{"n_kv_head": 1, "norm": "layernorm", "attn_scale": 0.177, "init_std_qkv": 0.0498, "init_std_down": 0.0, "beta1": 0.9, "weight_decay": 0.049, "decay_shape": "pow", "final_lr_fraction": 0.02, "seq_len": 256, "dataset": "wikipedia_en"}
MLP neurons of a small language model. Each row is named by its layer, matrix (up: input weights; down: output weights) and neuron, and shows model dimensions 160-255. Each number is 500 + 40 x the weight over its row's rms, rounded and kept within 0 to 999. Numbers have three digits each.
Before each neuron's rows, "fires on" lists the tokens most often at its 100 highest values on Wikipedia text that the model never trained on.

fires on: ".", "D"
L5.up955:493482499513490533492493507472520509426458494488573377562593577455462485455555485453530540508519481539481522531603546473517488525527513569516441480436501551478553500502507572480457502499472533463523478547477427445521525524473542557485466469523467478494518474520487600376425470440524548537
L5.down955:530537507423495505503457575488462505485550531501558465545421423468501516456545535503492525493477493500549476520518480530485497457488412472548498551526503505526440501519448523500469454529557574472533390474520469560538487510480417496416512504507437515526474533531497437528532556501521403474

fires on: " comp", " exp", " Comp", " resp", " imp", " eff"
L3.up819:483427501499493504539462450548599463519522486532513509470576472513486535537472509485555597448547528506495472466559559495449461436488559492458449435455544515502505511520464502466438461456457640453523471447504508461435519540498524536499539555481486582525393603460503507535483523484547603583
L3.down819:505515449444457462576541495487523551496540507433481513489450476534502510501508521532534483563471559419484492423468560447488428453544473546494507507513504480506495510445501511596508472541438480470469501474462528491395472539585441519542552549540481474397463498484512545508426472457511540528

fires on: "it", "est", "en", "id", "on", "ic"
L5.up569:466487523544513539481496469463496487464493443549476414593516477532543461418510447442533445461544549522480573460511475552499459488465441530562511552517448428463537523478483475451425547548482501507557485512514510567508499510468556517479457529525542520470448471544408558457450473513545537554
L5.down569:498491483448486419506462504511499443429494543513483469461499486576480618445475551498509464497517530487540491530452497505525532457527508509472418509521468526525465518482499473531464493490480503534528458512464455486543516477555384452511453499506445472439470609473530437529435520509539457570

fires on: "it", "un", "et", "art", "iet", " work"
L3.up26:501491550453447562540497515480453431496554515498478473528480429489498497486459507496531430526464543439518508504456510583487462573514515526570417467530513416518498429504520495539497562553479548534480492523466533473513596510542545477452496537489599562498434462513517419483514532471456478436
L3.down26:501499464544561518526479529573483480532536437442528485556550440530471487484509461489455462504555537441538553472466532484562472496474495493492432487529536454486508450537504522527519453554506438460551560504443483534498515530518502499575512457537465510480491445461434548452466468480415530547

fires on: " dep", " exp", " rem", " comm", " Comp"
L2.up414:480465447550507478473449468516489461536504498533517516531540454526511546504448449546576575442488505394442545449493496427488449508547548502476497505569539536471535510429480565493539463501459563432515493511426458480452523472533504493508502556522447406484534502560503536460552540513560560563
L2.down414:479513389436515508516524452449479539543495571563487504480499491535502587492511482504429514531474562482461529450513556443472414451479452552430458565531543545489423527475432530535518486435445491481474543462490475484504540541449500504492564530500512523467504516489516493494527496543525562568

fires on: " re", " most", " det", " att", " pre", " that"
L5.up398:519494450512552407535490467465410430589456557512532503519559522524474534548541390515584530517475487498482445534506510486486516453534475497504504533528486536434454564518475533512547572529474540472553556517539487485447514497524493526521509505503496457500560511540511499515452467480485446595
L5.down398:496531497543515435593453424471478494474496539481533446549518503536528485505464482474598538532492499483445534477507520488451518485451481515520540451499483453492516539560508541541529529510497538496492503510498508512498457523555413404370551475459471485532568470555522507483491518479450590500

fires on: " De", " Le", " La", "e"
L5.up936:426493462539493439496527491543582483526498482487568448410532517489559567553489441512439530496554564579513460460486491483453414474485484562479482492479521562520413502472520583509439512574450520392463483468472469456477506498537575500527524537450529536499465533528528495480503450502485477521
L5.down936:479455503500566478493551511510537462474570459538463484557591521508490522477456487523475467476520469501461531448545449576490500412430519453471542579488455479438501503528552442541448463489524557557452458485520501494586539469409491553523494610496432504500490499528501486513435500518465484517

fires on: "ipp", "on", "ist", "an", "ic"
L3.up309:428515503542462532545485430494491504537498432502461449567499467506447480457492477483508485471545578526465539470596483533479484465511429542545568471454424489513514428519513425451466466515465557437492471493532479518507502513505553544553533462462522540499409547606435522452486488437510560495
L3.down309:537588495489500537488406445583493493516472519476505554536562519411522491405558517487485484479502479541494439503539526473513435497513486459562487544516460490499491512473527579492512474540528535513514488530478492461544581515404468509575480438468548440486470518514546522548515498589508509527

fires on: ")", "W", " X"
L3.up932:516525459474485477505541510536444493511382573432481452521504568495449483473450485438522562560509482564530518610440446475516471475544461449464376475457503519511465501501519519570487544444504485473451521538517485499506437570560526485507449497553482481466518518463511542479529583387470501496
L3.down932:523489427455497522570440521507427528483509464556520548577454552512480510549483483582502438489482426492533526510454538474456501541469531505539501542600428455504501511563536524477418493475485433511506427467543533551501459509531472527444481487524501473463497447541514548513516463478502521462

fires on: " (", " in", " ", " /", " of", " con"
L2.up113:518510602513432463453500502427482468458597506514550556453569421469493513518513411493496503468616482494471521538488518503481499488495509557571528548472462503482459519517497477477491472457450525462560521445423539550505516429533482500530537527487538414523547517506521506472499524516548544545
L2.down113:544523553493480481530512532428509477506493467570476500440525516515447513516482452458503572457448583576454449526465489441476523556484430528553506502511509530548504522543491509495489575465494532551536550527487494532476492520573493482516432538482520491552529463513431494527534552519513455496

fires on: " =\n\n", " att", " l", " more", " were", " re"
L3.up463:503510476548511524552464461444433448561436553505527482596616408445498526413500385534580576564519498537473440474552476525541487446467515513522502570482508470530497498520495510531585508508458519463537562439556468491412602522462477537499492534502496498492555481492489511475473505508504522486
L3.down463:585539481483395483483536490521500460525438518474496574454586544527557555428492524477614556402500561487444429528568474502546507499485564474500490494509529514482457496469520561568491463542488465440464426492427483449478546494470438568487530459390510553454553519530510570437456470565449555517

fires on: "g", "8", "2", "r", ":", "in"
L5.up354:478538505553473563530481554521448424511467521531553471462510525559456515545571498487398445494441537499471570529526508571439529501510509456512484522518527490555482487438516484479505528497393495575491521501580484499512510502556537504500519529486523497436552445482443524567497513501488454473
L5.down354:426439493501445533506484475440568520535526547444510573474430574511482484572503435480576520508444532596440544518411513517496548460502428432400508455496442519451525516506515482545549465507577484461519468523533552461458494507516451423414505500515510581523484528520495515466471547518513497471

fires on: "es", "he", "os", "ent", "ou", "res"
L5.up34:460511506489475523520475419527466476456483545501499447454531528469514499473480502445474472580497447569477432502563569522501499519488543537535526512442448480493543532493467476529529496455464451547487556458536506504465473530493481434599498469546525544551499503548540393503557517429487486478
L5.down34:471506489493570438468531514510468505442492561526510438457588632488476512569538506487466492526536356546495537497566470506536530525526539459513516541482485500458486388448543465572451475435486511546497501437528511565573571477432459517478548444496492480471544490589502552509519511520573555463

fires on: "ly", "ers", "ely", "ately", "ently", "ically"
L4.up435:483480518540557451538541474438515515534423512525601468535539524449540531462524482522545538586490558517490466549512458547567499463513485486550517528496491495420491568486495486516466514513507482387497516595494507544558555514506511498526541493514476499485475511548473591431438532435455477491
L4.down435:497489516444499441487459560499526439480539521438489554512464521563523546557422472525442541499463464444471422522499515393542564490500532490495545483469550507512544494483464458581545499474447503549495513440504491510436516506470441528499601506521521522511545451504439452514516466480468522499

fires on: ",", "8", "5"
L5.up74:439536574581501503537516530464443532509453508522548423496495568498479445463568455465571570499503477567511578561541494452501530452490507606511476470466489560487479529511479452484511544510482593418486516551484436477517605475532477500543482469558503449490507504555422579473439390475451511525
L5.down74:492557477439508520423485469457547490531520486436523506518460442499546500455468483499487552512451528467484466463541450515448581482472455470472516496485411533529463501523447526436484469570494614496488482487523440559502472500518497500491422480511451567461481548550463514534550574515574494512

fires on: "in", "g", "st", "G", "r", "nd"
L3.up453:571526493508507545520434486504445533507481549520488468468489520511472494470548459513446431460507488527491548468577502521416494495497549527491513510579515497459530489439526500455509502523491477545602517567443530578458496499548544474482509551534569430460529458485506522485450453540522463497
L3.down453:482492462517491486529477468501499499471575537510492498509448585491493457476446517491553423554473564542441543533453487544573504404507467441428463466537476554542498439525514495505430451434577526533492473520424459546473471530408519530554535542476553552530498464516504521593469530521505457508

fires on: "en", "im", "at", "ost", "l", "ir"
L4.up193:521483471524519571527453514516538473458425466503507495523463495476500511405534550492496522475469546447488501563514478417475530494518512474511447460492515530469481582561510550449481560483420534471601517531486471506434453540521548655513465559447513521450453513514480500524539430446523509546
L4.down193:531496490528492447551460360550561511524507485513482512544473456461480538455507490535567444533522514524537440480455574552465494544473449456530530490468520556547519481546445532511463506458583507469475500432507504481485530520495462531490512497502553468484512493497558494435529489516483495489

fires on: "ent", "ol", "on", "ict", "ys", "s"
L5.up675:545635530551486507458513517517544511483480541499485462510490495522467471575547492523493481540456527502498468585500469446563423480489487503441505503437505545498502503551360551523507492523458469472541498565648531591465477461537511469545450514502481466519541480469480483533485430509605506499
L5.down675:417544484499501468498450481528491584524508464568498464485518414490458525537487548459521597421541487571504510512518538535507526546505450525523514467497499466526472496543614411506482520545458495464477514490534487497495525488422508461586445535575551463464463495537559511472521516463518474508

fires on: "ly", " they", "ently", " They", "ately", ")"
L3.up844:499527493481566482504475462452467492586508486499479523565531548497467472518538434446527493543493503530507467601560473483556479497487458540477548472482454528444477596589532484500464472467471509431569507499491500468470527501507457501466560471477438483499530440488445564471473465534391508501
L3.down844:573463431444473495458511539458429446468493453505489516474478578475520544548479528447492454520503477471632471420466485483522456492500521466563510557490513457464506493453548450514525482513481482539485469544444505566503427500509480511479495554530480593481541538560528464573548554498543501430

fires on: " of", ":", " con", " by"
L2.up424:455456507534497481523527515529485456492509507568544515484557464546465561451513491530436566491503462450469581539471516467488491481503473487503572475539477449534450511507521572466483507509532559521498551448434506436527507474494521445478501581448536529494384509524517500568462472525463512487
L2.down424:462524453467547500521487445472483486479443548451518511425554558508579550487486494511502542540419465474515537505477451449477484509484538511452524469550497500472483483498451459501501582551431508564473555528483468496515495511518535534458498567489446467510558560548500488444490510553539566493

fires on: ".", ",", ";"
L5.up998:463523505488492513550515471466573508486435463579571415560519518498514453421487481452494590509506521555524591534498544482523436496510411519517430541453507549434587558513447524497499550475480570515522515535476443531513543505509533522536441538443478406489570500593458568442482541450491477468
L5.down998:468558443477528457541500545414575536553492467543462438504460472506562517442465567510489552541454504528498512509563539446501514487531490474523526497432468487480537516527430491502450502551495488507566484527593485479525520543465498479418574472487438534521512532458507497518524526503455483495

fires on: " De", "e", " de", "o", "ene"
L4.up664:468472462497487442504536490514554474455486560517564458431509514580476558522478464589490566518592535564495522513447500516382420525482440463514495455505502468519436473480526512533506483566431470466526472540526489463500521420512465489502508547470439555499465483459491455447520529511482533524
L4.down664:525532453471524464510464563571485502453456515423524423533486447538486489481520476513553475568548495507524481500531533561493528471495553493505524520487492521452489479490503543511494572509419458509437542476457519545523469568493438500579545512499509468485474483421524483498473463486526520530

fires on: ":", ",", "$", " by"
L2.up78:548550496499470462448455525468466508466578520522530543474511512510506501622497500534419579499558500455515452555447483526490522469548536547489541525466516484465502428544460465503449484516433491518461509503491456490500560481461514565552581521479514449503501489439515514531524558531481505490
L2.down78:511576516451445534494457486485554535510520486547563459539502498511498488486542533518485548457491457500459523456467513422512528436517553545492560548474483543551433491442507447479422503509491512522589461543484448559514472465450588501502523539501474502557519463464414560544489494522541587510

fires on: "t", "en", "ed", "ress", "us"
L3.up772:484451513552415482542526460415547505554509491453489477483492517565531534492545519542531474488498574508501468513489409490516451562472447494506440478467401456470531523492563522505422484522479505579561469474541461466478508501522553547490470501537508498486416557572514497535570453577462452492
L3.down772:409536549455598491425473516512487536486488548460418529412556479529516554477495511464485534496480592508499476500513418511518514489534443512450506427434529481523491526489520472491491518469495541529559542516524525504504507536516520535442567510480485468468495520504417433534529444536471415488

fires on: "ver", "ther", "our", "-", "ummer", " /"
L3.up286:491534516512545470456498471467472492546595526527531563537516432460487537479519419510470524473510529533468554556462492488478512467533487585550529543519434490505464547454453511523503542481498511522512487460518501477490517483505525489538579438474560549502528518529459525487523527496441527505
L3.down286:568391542416599488477504554530512504518518520529473535516512511497477460486565555491452434507462533524508512568519460488518472486537424497457479498482546535462485540510470538503515534477530571516507413536563482434523525477475509474542565562505522503504537461499530509354483526520483494465

fires on: " ", "2", "3", ",", "4", "1"
L5.up598:484472615509477502559452523465474508485506550507519500525514511515554490443500482537528549525461497547466531552513578465488532471442504564562506581477452495440468507489498476463526488463526489508467462578510461580519537496491499539491488517498473402502485434528472593454465402471503495522
L5.down598:436534472462490537443518496465510497504521519419510476587482503469529503488494509500588510476390465416501460474660428513502531433474422464451509429455429480485438515554497513452510436506545593518539468572506434506460478514550482457599506481549444506489521488530469509533462521539504492475

fires on: " in", ":", " (", ")"
L2.up390:504518496563466437476505504510468501486577495516499556464579459471505528509516483448436452513525492455530558514471525622467513524540469541505519484510445523491513506539432574515548546499402508528537536449494543476510517458496482495545516468496543485519530514447550523426522468541407552484
L2.down390:467552572594478501485596518488524470497477559475524505467545557463540420499474480471488491490508468457420551531484407524400509483544473530473484506513473561505504520544470466502539510534443488513478594491472490491554494481524503487541548515495585549471528483513492491446542511498493482527

fires on: "l", "ill", "el", " of", "c", "ll"
L5.up501:481485553569588501440485495477545460536524538539474489557518507465573491529445461454504514498542472457567510533487430449518522440529553486469527425488461529510469439469401479466515488543495520479553477515419438530486530479444471460471509489521478489500513481472421549448497410523561573480
L5.down501:516465483409459436474491521570518476487453459530536512483613499571538435461454485520578468587477512576451511536600477533493539546502502511460511499475474433497512467509488566477580459517514423487506542496547558515443575476490555531553559540488533596507502542412490485441494528496550427499

fires on: ",", " ", ":"
L2.up180:527486540497435457481460525466399470476533474515509530478549492525479544533525471511407538488632500511512531598480495535495531490461533525461505550530499548510485480480425444472485517531390483541502521493493504499513554479473533536586535498471548452514578477388475513537531562578525488409
L2.down180:517489556576493484475486528465541480480483443524509475456490536501552500471571459507477546446487569465491443579466442494487546478575521604451563499497505575544439495478460563528463466556493579517556554517506462524529502469574575466444533494471521485524559472539450487472521497511512557477

fires on: "ed", "ie", "ent", "ard", "en", "ly"
L3.up349:483506542550486481549500493458551524484502421474496529463549492471551590511473493514485489475451501534491498527511483472483543485560479488459460460441507521416503457548532571523458467519492524502500483496448506426534454539523538491484544467558491539493388604611528548472564502488480583534
L3.down349:555488531487511519441555555548488540530484529551553533488470400513497459497548560486484509446529526450533515496506480532579487522474509547487541478473445618515450509516521482558572512476474477504513486504568476559460506472422513503460467469479460489467538450438444470490521548490520394498

fires on: "l", "ul", "ol", "at", "il", "ar"
L5.up11:516488490546482487562509501555488458418403513417530509536441480485440494430439451482521524463504417485524520480442516461525498499541455505466488494484520555532493460553551509452466542433461507527461447536507423409468514526553524512525524545482499514506462501511563490451527486509568579526
L5.down11:529487529499501528495511502527564495526521502527487545447469454546511549597478483508498438534495502406528474563530456505478483504463451496528540478428538539507467484511439529522485510464556520430490465453504505475540565454504443431493499530437517480510505492449504579512470498529425513538

fires on: ".", " p", ","
L3.up502:407530541482482540609501485519484514423478479502612528502532556498468471500395452511500572486514511535499543520572499495475463492514548541497429512474494480485490491503471489512483490446494496461544480512434459524507524467490490531549530597508476463468480457482501487351559415463481494474
L3.down502:503548484433470524463515544480501449546513456486436505480496511491432451527558520519527464505573497525485485572465437495522467530507436541627485515478505518450453486506509483555504487524470534492463446507418480514510515517449497513502535408515469498461502429575443438522441506507534488507

fires on: "im", "ir", "ul", "em", "at"
L3.up12:517499506573509460544435381477478535454457473502598432552523478490487514483555530481457533465510491564492467468534540529521443476497461533589537459476495527446443435561512500382522482490398474543548443489476486524435460469538546569508530553503544518448510552559542537480551398528552545584
L3.down12:436476523574466456467558513522540469506475499552520467479451527509488553494528464486485413446496513468528474476483527520492523523507459509449473431503554500465527415462509537530538528483509506513492453493546449460517532507482479560552520518475559537512432481550462521484531466422507521483

fires on: "ial", "ate", "ern", "ional", "ip", "ural"
L2.up163:523494546593473520520498401525584503489559468525584492546438413451494487417513461516534524500561530509499609478501454490541463506478463494441452515545448527408499513530508465486411437499518614505504433501420536490499501524522521456484449554520543545526433623486444528514540471476520591474
L2.down163:463499465466481502486442520471447480494455477471548540510481511410513495492436527503543518539556432485438504502459407555609508467476510537480522605455499556472486454470474501456449491528450509510491587492459515462508494501485475490502489583567465540505490579548499498453438494568460457571

fires on: ",", " and", "."
L2.up89:465512531497516484589463513493508438448477529490461446505515536508518535425473494523506570463622532475506477531533501506538504514567498542463511557462448511431495549509455473475446557457440518505519454565501450488483599476459510541538562582475491485455508510477506509473495518398509560470
L2.down89:501525543595502454517453550380475556565499472459481473456534506512583460501509508462533461500476530462465512595521552449532483522512496522542528493484502442440524505489497504545497492532510416462511508434488482542498538486438557490485467529547449493544593484514486556495459509406565510502

fires on: ",", " a", " c", "h", " which", " more"
L5.up300:464457540516444495556473527480531504560493515539504462465581503456542516528530474398495483543551484529468520512536438480512538398524524486545440489462485462470533524448502500483505527560538572496479469494430509475486541519531526502456499490604530517525515518505474632463442399533470515530
L5.down300:499517513554474474435467468451445539558552492525591504498442530525506464492479469502423622480501511492492418452511499527538492520535502472518534545514458580483375450548514499450505531486495498517558517436463444581449442520473512506492446518489466531467501524493554507443522529457565470505

fires on: " w", ",", "W", " g"
L4.up108:555514460499507540508522519489519479495420502587532422454566511546493487471451535437461507553518553578500562505490452542468450442450546524527399491457502530439500553418467568499471520530566526475443509539510512527501466489508480440513494525527520487474526524558539491410466455394426469529
L4.down108:515536478431447538519484510431472436462472531480481526546473488497549513500403539463573531547522484481551549539500506448481476551591471477555558403562503420470493466578444456469522502452507523503460433535483457499485482518481496523504510540556502436479503504493478418586450487458477476543

fires on: " im", "-", " det", " em", " ar"
L3.up977:464486508457551435471573451493457447514585475548462477481485433511563579522520507541486570459544554483473417552508535509471497497461481554594478535561440468492457605482471518487489513477422565457469489500465573498443492507479530539565573511439565566511496479531514435504554553487463508521
L3.down977:517473522517477514533505437481508575537489508589478481543531517488501490474510603502515419527525578524445501513501426446580493497513509522536521435512528512437464619545492547433497482486497495518550441444539484562482585553478501481499565497474437542427537445441531519491536505466581534443

fires on: "i", "er", " D", "en", "ter", " d"
L3.up774:445484487515534523568493538434504468471489490473538458512579592492481505492493509533424498512520560573499473477488543532426456505440571568598547484407494550509514457473512489469511519483428507533443485540534466459474510486495521532545583501476555518448490502534510498429559397470503514537
L3.down774:539515452424453540473477540496411474503523479485422480523428490584518477592491559518525469556496558532501516561521418429426465488505543463528471525517465570536515461461557550464446493452492474529473508471477521527513501544548514485485507450579491469445506490449464523508471500477525495491

fires on: ","
L5.up376:502553522507525474510467538461508516589393540480488507583544539578471496475501469500501525526437500537516475505521506506531554464489496593557472525447471462516518565469508499497535507509513515470512474515491474547436632489509508450508482451576473517462511453539460569402472368499484526573
L5.down376:457559533507520549375523510477554466473481489461550415513505495538509523470506478494534590430477502448456522458561501496526500486441458445486538479489487471530420543496522508374531490500456617539545458455475445532517501482495532456527449529493489510475516522512451485524516546441528504505

fires on: " comm", " def", " rem", "\n", " Comm", "m"
L4.up731:373491494515541524465514437539517476591496448528539463555559443512466536488545429510536588435500518545426544536556467486518501465485494465541499501515500500519407501457509413506543478524493529418583495438459484470496567482491526477505435554574486494464553450453483575480478487508466489538
L4.down731:513438473504507532561512453530508490517453587510567516445447406548596565499451489447542546508524529493485548509508572454422467477457492524493447496518523518498487547490418582552445486565519516526478505465419497445515512503464432462477521471517556452520534492518486486465522549474441503489

fires on: " |", ";", ",", " m", "."
L4.up282:513502495473558510496504519457510435497490527483522496455534540495461546503514482460409501491517517546477483526498619465460503581508468483549368533478515466478434522453505480484450527498473482506504543467496479442502556575505544518447476503468472441614435475436497488450528543461469482503
L4.down282:564529508504510526510474509499465469519520461515481462442516494474492505448540532504467510524388519497499555440521506491523512452575464487499520490509527461418535455451519493482442494484483408479515487514481551487546486526400462476491496528498493562589451450483484455475531532472498530544

fires on: "in", "on", " De", "e", "ine", "ick"
L4.up541:455492447515501486535465512491522467471522524514566498420499541515513454455521529523437530480550563516504503457526506514419524503496476515531516576395531469556457453449502533499435436519449549469474497528516518522563514485560501489533537501468517482490479457481512532544451519538484475507
L4.down541:550563468468557565458509511461468511523530551545537491499566497503486466526390555496501530466472471492501488594473514559545491451447480430555521525516541518488541563548459489555537548482479478505486528414370510494460548539472501558555517540430456515525518426462532515463465530481504494519

fires on: ":", "\n\n", ";"
L2.up680:531529540543544551516510532556526452456540563581550542542514530561493514550488467523448554475463504488522575550490535498468463550483553475470492568545485429506486454488508454513424493475503493507466514428488522440513524492473492510499527491421466452517479527460471503580542538467500460459
L2.down680:420497484445456517599553520530502494511514519557466537452463475489567472443517525544487563526493563461516550522473418448502522500439546473423484433433506522467507474393527470534526491536465533417546510469481486496535560533531518424460500534562523507512448419497416498526528546552539557532

fires on: "In", "1", "on", "ing", "On", "ic"
L5.up47:490513439499509445498507496480488464552508541540446488553471436543599501462473470523574467517585504567515583498533451509537482493450453549500476470541449426510464552475464421478459440510541520469521472506571507486477504529475451523462475445503462544523463546529509538446418496541452483539
L5.down47:467559489404556455498542532512536521474460506438524480446573553590444586514504542486474520530450452512456498503405578492427447454554474477542501493487574517446491531567531466468540505571464438503499566510442529460554549518533459470545544539514543529480485488462462476531455511473476611528

fires on: ")", "2", "3", " (", "9", "7"
L2.up369:541499515499513543473519509468394470458561568527552536560554560590520483486532397537449491481532514476457545538492493520426480561554538529571479536524476536480432493459455455504500498479469463483548492514532440520485524463527515491511573477472529403525554476414483453414552472459474476533
L2.down369:500465526538432519423425510510532475540443511468485489426489508478491509560506493493518427433534491449452448568497557501423498507569519549409514432502470451527557541588534530493432495528554529416529526478546493491516491499547555424546580437566505513512480521445540442500503519517495497465

fires on: " (", " ", "-"
L2.up404:515467567527450431441460504432435483484523470549557523481541446490514556493567447458432485486623499482407514520497519506452521524529507585584491506538532525519488508492427472546531536518472517545561482508480501470504536482512528488589566497475581478520527574461507477445544531509466514537
L2.down404:547420501476513468476505451447523491513481526543491521520521453553457532539539402473411535475474549502422446482487536490450467537527443565506492449578521556543521495514474499538501457478427540531543560476527475594530503469540576452462494482533534569498477476477500482484528515528447531475

fires on: " am", " em", "ic", " im", "m"
L4.up893:492532487479541399492532509503494468549476453503464547478542456529452612528538460490541488511567558506462495484492488479489494487408578523570493507517572549498514540462415508489534505545445533464542427536496493435420467521569483530487497460468548560494483528472401511508481495421444464497
L4.down893:545433443605495539472505504495469480451437463541489527530435459512497479489471452517539470499506519481519590583512563464513511527497500484515510434493470468553468583493472574512522436443475464540495522462558497506521501536423464567566557409520443485505609491570485517578513487519473500515

fires on: " D", " A", " d"
L3.up664:444485463486586489498461516534510436473488456478448475477497501518446489544499523480443524550588525557433478399497517585498483479466462517547513449487524502457462507508544523436474529528495472499469446580499483538457518560515594550549531500455550454463485504526535572419479348468514504539
L3.down664:552431458532508493465476514561478485461474430444453508483447463506501407549518545477484540482486466461434527481465465523489466464574504493492507470442533479511566483400520511483530550485466460544410511519510535499490490533521508502509519439555534510511476507521475476452521478479607513535

fires on: ")"
L4.up202:401482559501545495502521496467509457477502577512524425534557545502536472553497446451508472534559506584527522520545520555444463478530584550567467477455451466493480592577476457514430515489449475498453500555514476496480474486521515488490554473556528460496486521448567557488532531404451570524
L4.down202:545503413477373436484451514458531453526514489519450548559482525537505508584491460509540446566587457445487428526515509478491519561526616508558502500529470521457468474490497437472487535508430450443455440469433458441523538492551479485504493485512535510511457497459502528501530446463470497445

fires on: "en", "ess", "ern", "lish", "orm", "ress"
L3.up731:445465560525523540506541505464575503534578482482439439547507493539579519486452494526579497498498567497494501448505463467504394593587514536505517461507405439508455506532494442541505506484514506530511494467580460530497498518496522496544512490498396531462439573488445498549558526440438540500
L3.down731:488501522508424500473524449544488507506511439519542505463477502511550459426519586481535499513413476526439464489531476487525514400563522525530523501520487498457526497448424540489513450516474546498545486542560554557532519522555482583496543518510503472475525500526529439533468524508484498499

fires on: "ay", "ent", "p", "'", "he", "te"
L5.up903:506514509535485561507530498545491453438529481520492509481479475439500488521531481367440465458534488480474467478468553476506483522506420531489508508387507511499528526557503583528486606497518470495498521495439495494495511545463532525531448494487526472567435510536516467488593563473464507504
L5.down903:496512516530488517510520485541502498541602529487573487412588554480543512551456481550552464524425440459533500483499457606568470466501567535525440531551480424472510456512440485564538447478552560441550557448505491578508567501579465440519520517531483470509486507459493471443481510536567573414

fires on: "ic", "ural", "ous", "ional", "ational", "uman"
L3.up85:492519560590553483570516424523567476506503522460514512568510499459436484404492468488571549499537555510408586504500516454525441438556435525530534553535418521491525545498433502530539494480524569429486464539486499493500488482511507554561468468506481510540538540538444542566546484481491578470
L3.down85:508503462458459535516453556516524547564493521512484561450471449440468534525456594549528579472519469481493474511497403480471553476544490552415496570439458491496512533467485498529481506560463486502466441540528539492492432501533552460463503568565570534484497500433448554479453440536555480510

fires on: "ust", "s", "oc", "ent", "ic", "oin"
L4.up984:479525578582456472409503460469568502474416526536525511425524456574463524542581458521523532463531517576485477507491502527508511526501561544434414533549495521489540523500416437473504489529446525609559536496513558540492539520538505477538402558520528566497534502461493477480452499506551512501
L4.down984:504531480440506523501477491500509526587473477485516468582539475462523524476515593492449470520465521566483567507479482436508495521531393524478539444451479530502485532513499511440496514513470467510412492504553470500479501468503507535517396439491499528486514489469476434515478465538536508484

fires on: "us", "}", "os", "es", "ae"
L3.up297:505487483500541510577470482462475528480542528515524540490482548489413502560423462534483496591489491540506483536452475475509497513482531551520531552485408467491476554500497368489452503470468463468443531533591518493506480529514444511544553486458414448551462466478476452534516574452521472446
L3.down297:477522452535539532552552527550527485505465505457537513460512583587523484551509531471430540514428403506515506534587555514539536506520467492501462525494456504503549449415478454537531534471554450493465504429521529519472451497457421505497466488577506467507549484562565458506600509499487596491

fires on: ";", ".", " (", ",", ":", ".\n"
L3.up851:479505495495482520500541511508523474526500505522516488549525510525501452473516505461477523499529517505512562562436604499482387435545448477517510511471543502447509505546473452526500578520520541597543504502432508510508600548467550482539492583492509463499529463554509586497464408450366480459
L3.down851:504493400436522579540523474502478496506494543533518464451524511505535525441552457447463469490430539568439536503478510510491470517519502480533404490465511501479426542492449474539489532456540504558517563558478435492513533566517509502515500479539503544537477488490455536581501529474429488496

fires on: ",", " ", "ile", " However", " ev"
L5.up857:553457518513485470521468484505495473513499480482501484553560423520482529474463490477588578535563482480424468499542456519496540458463498597434464472537506518506429598514514526502501467523484515465487443493510439473514529466542550489517429513561526544557497523499465537482419385547449523511
L5.down857:476572523535515587462495492467491417480422449545461487544491534503518565460580538515485569488452535518490489478446517508420541482464437500520425467480492524575485509452449471448492480555465562506516460501524498533536548494473470478612494512470512456502523525462446516529590554444482532447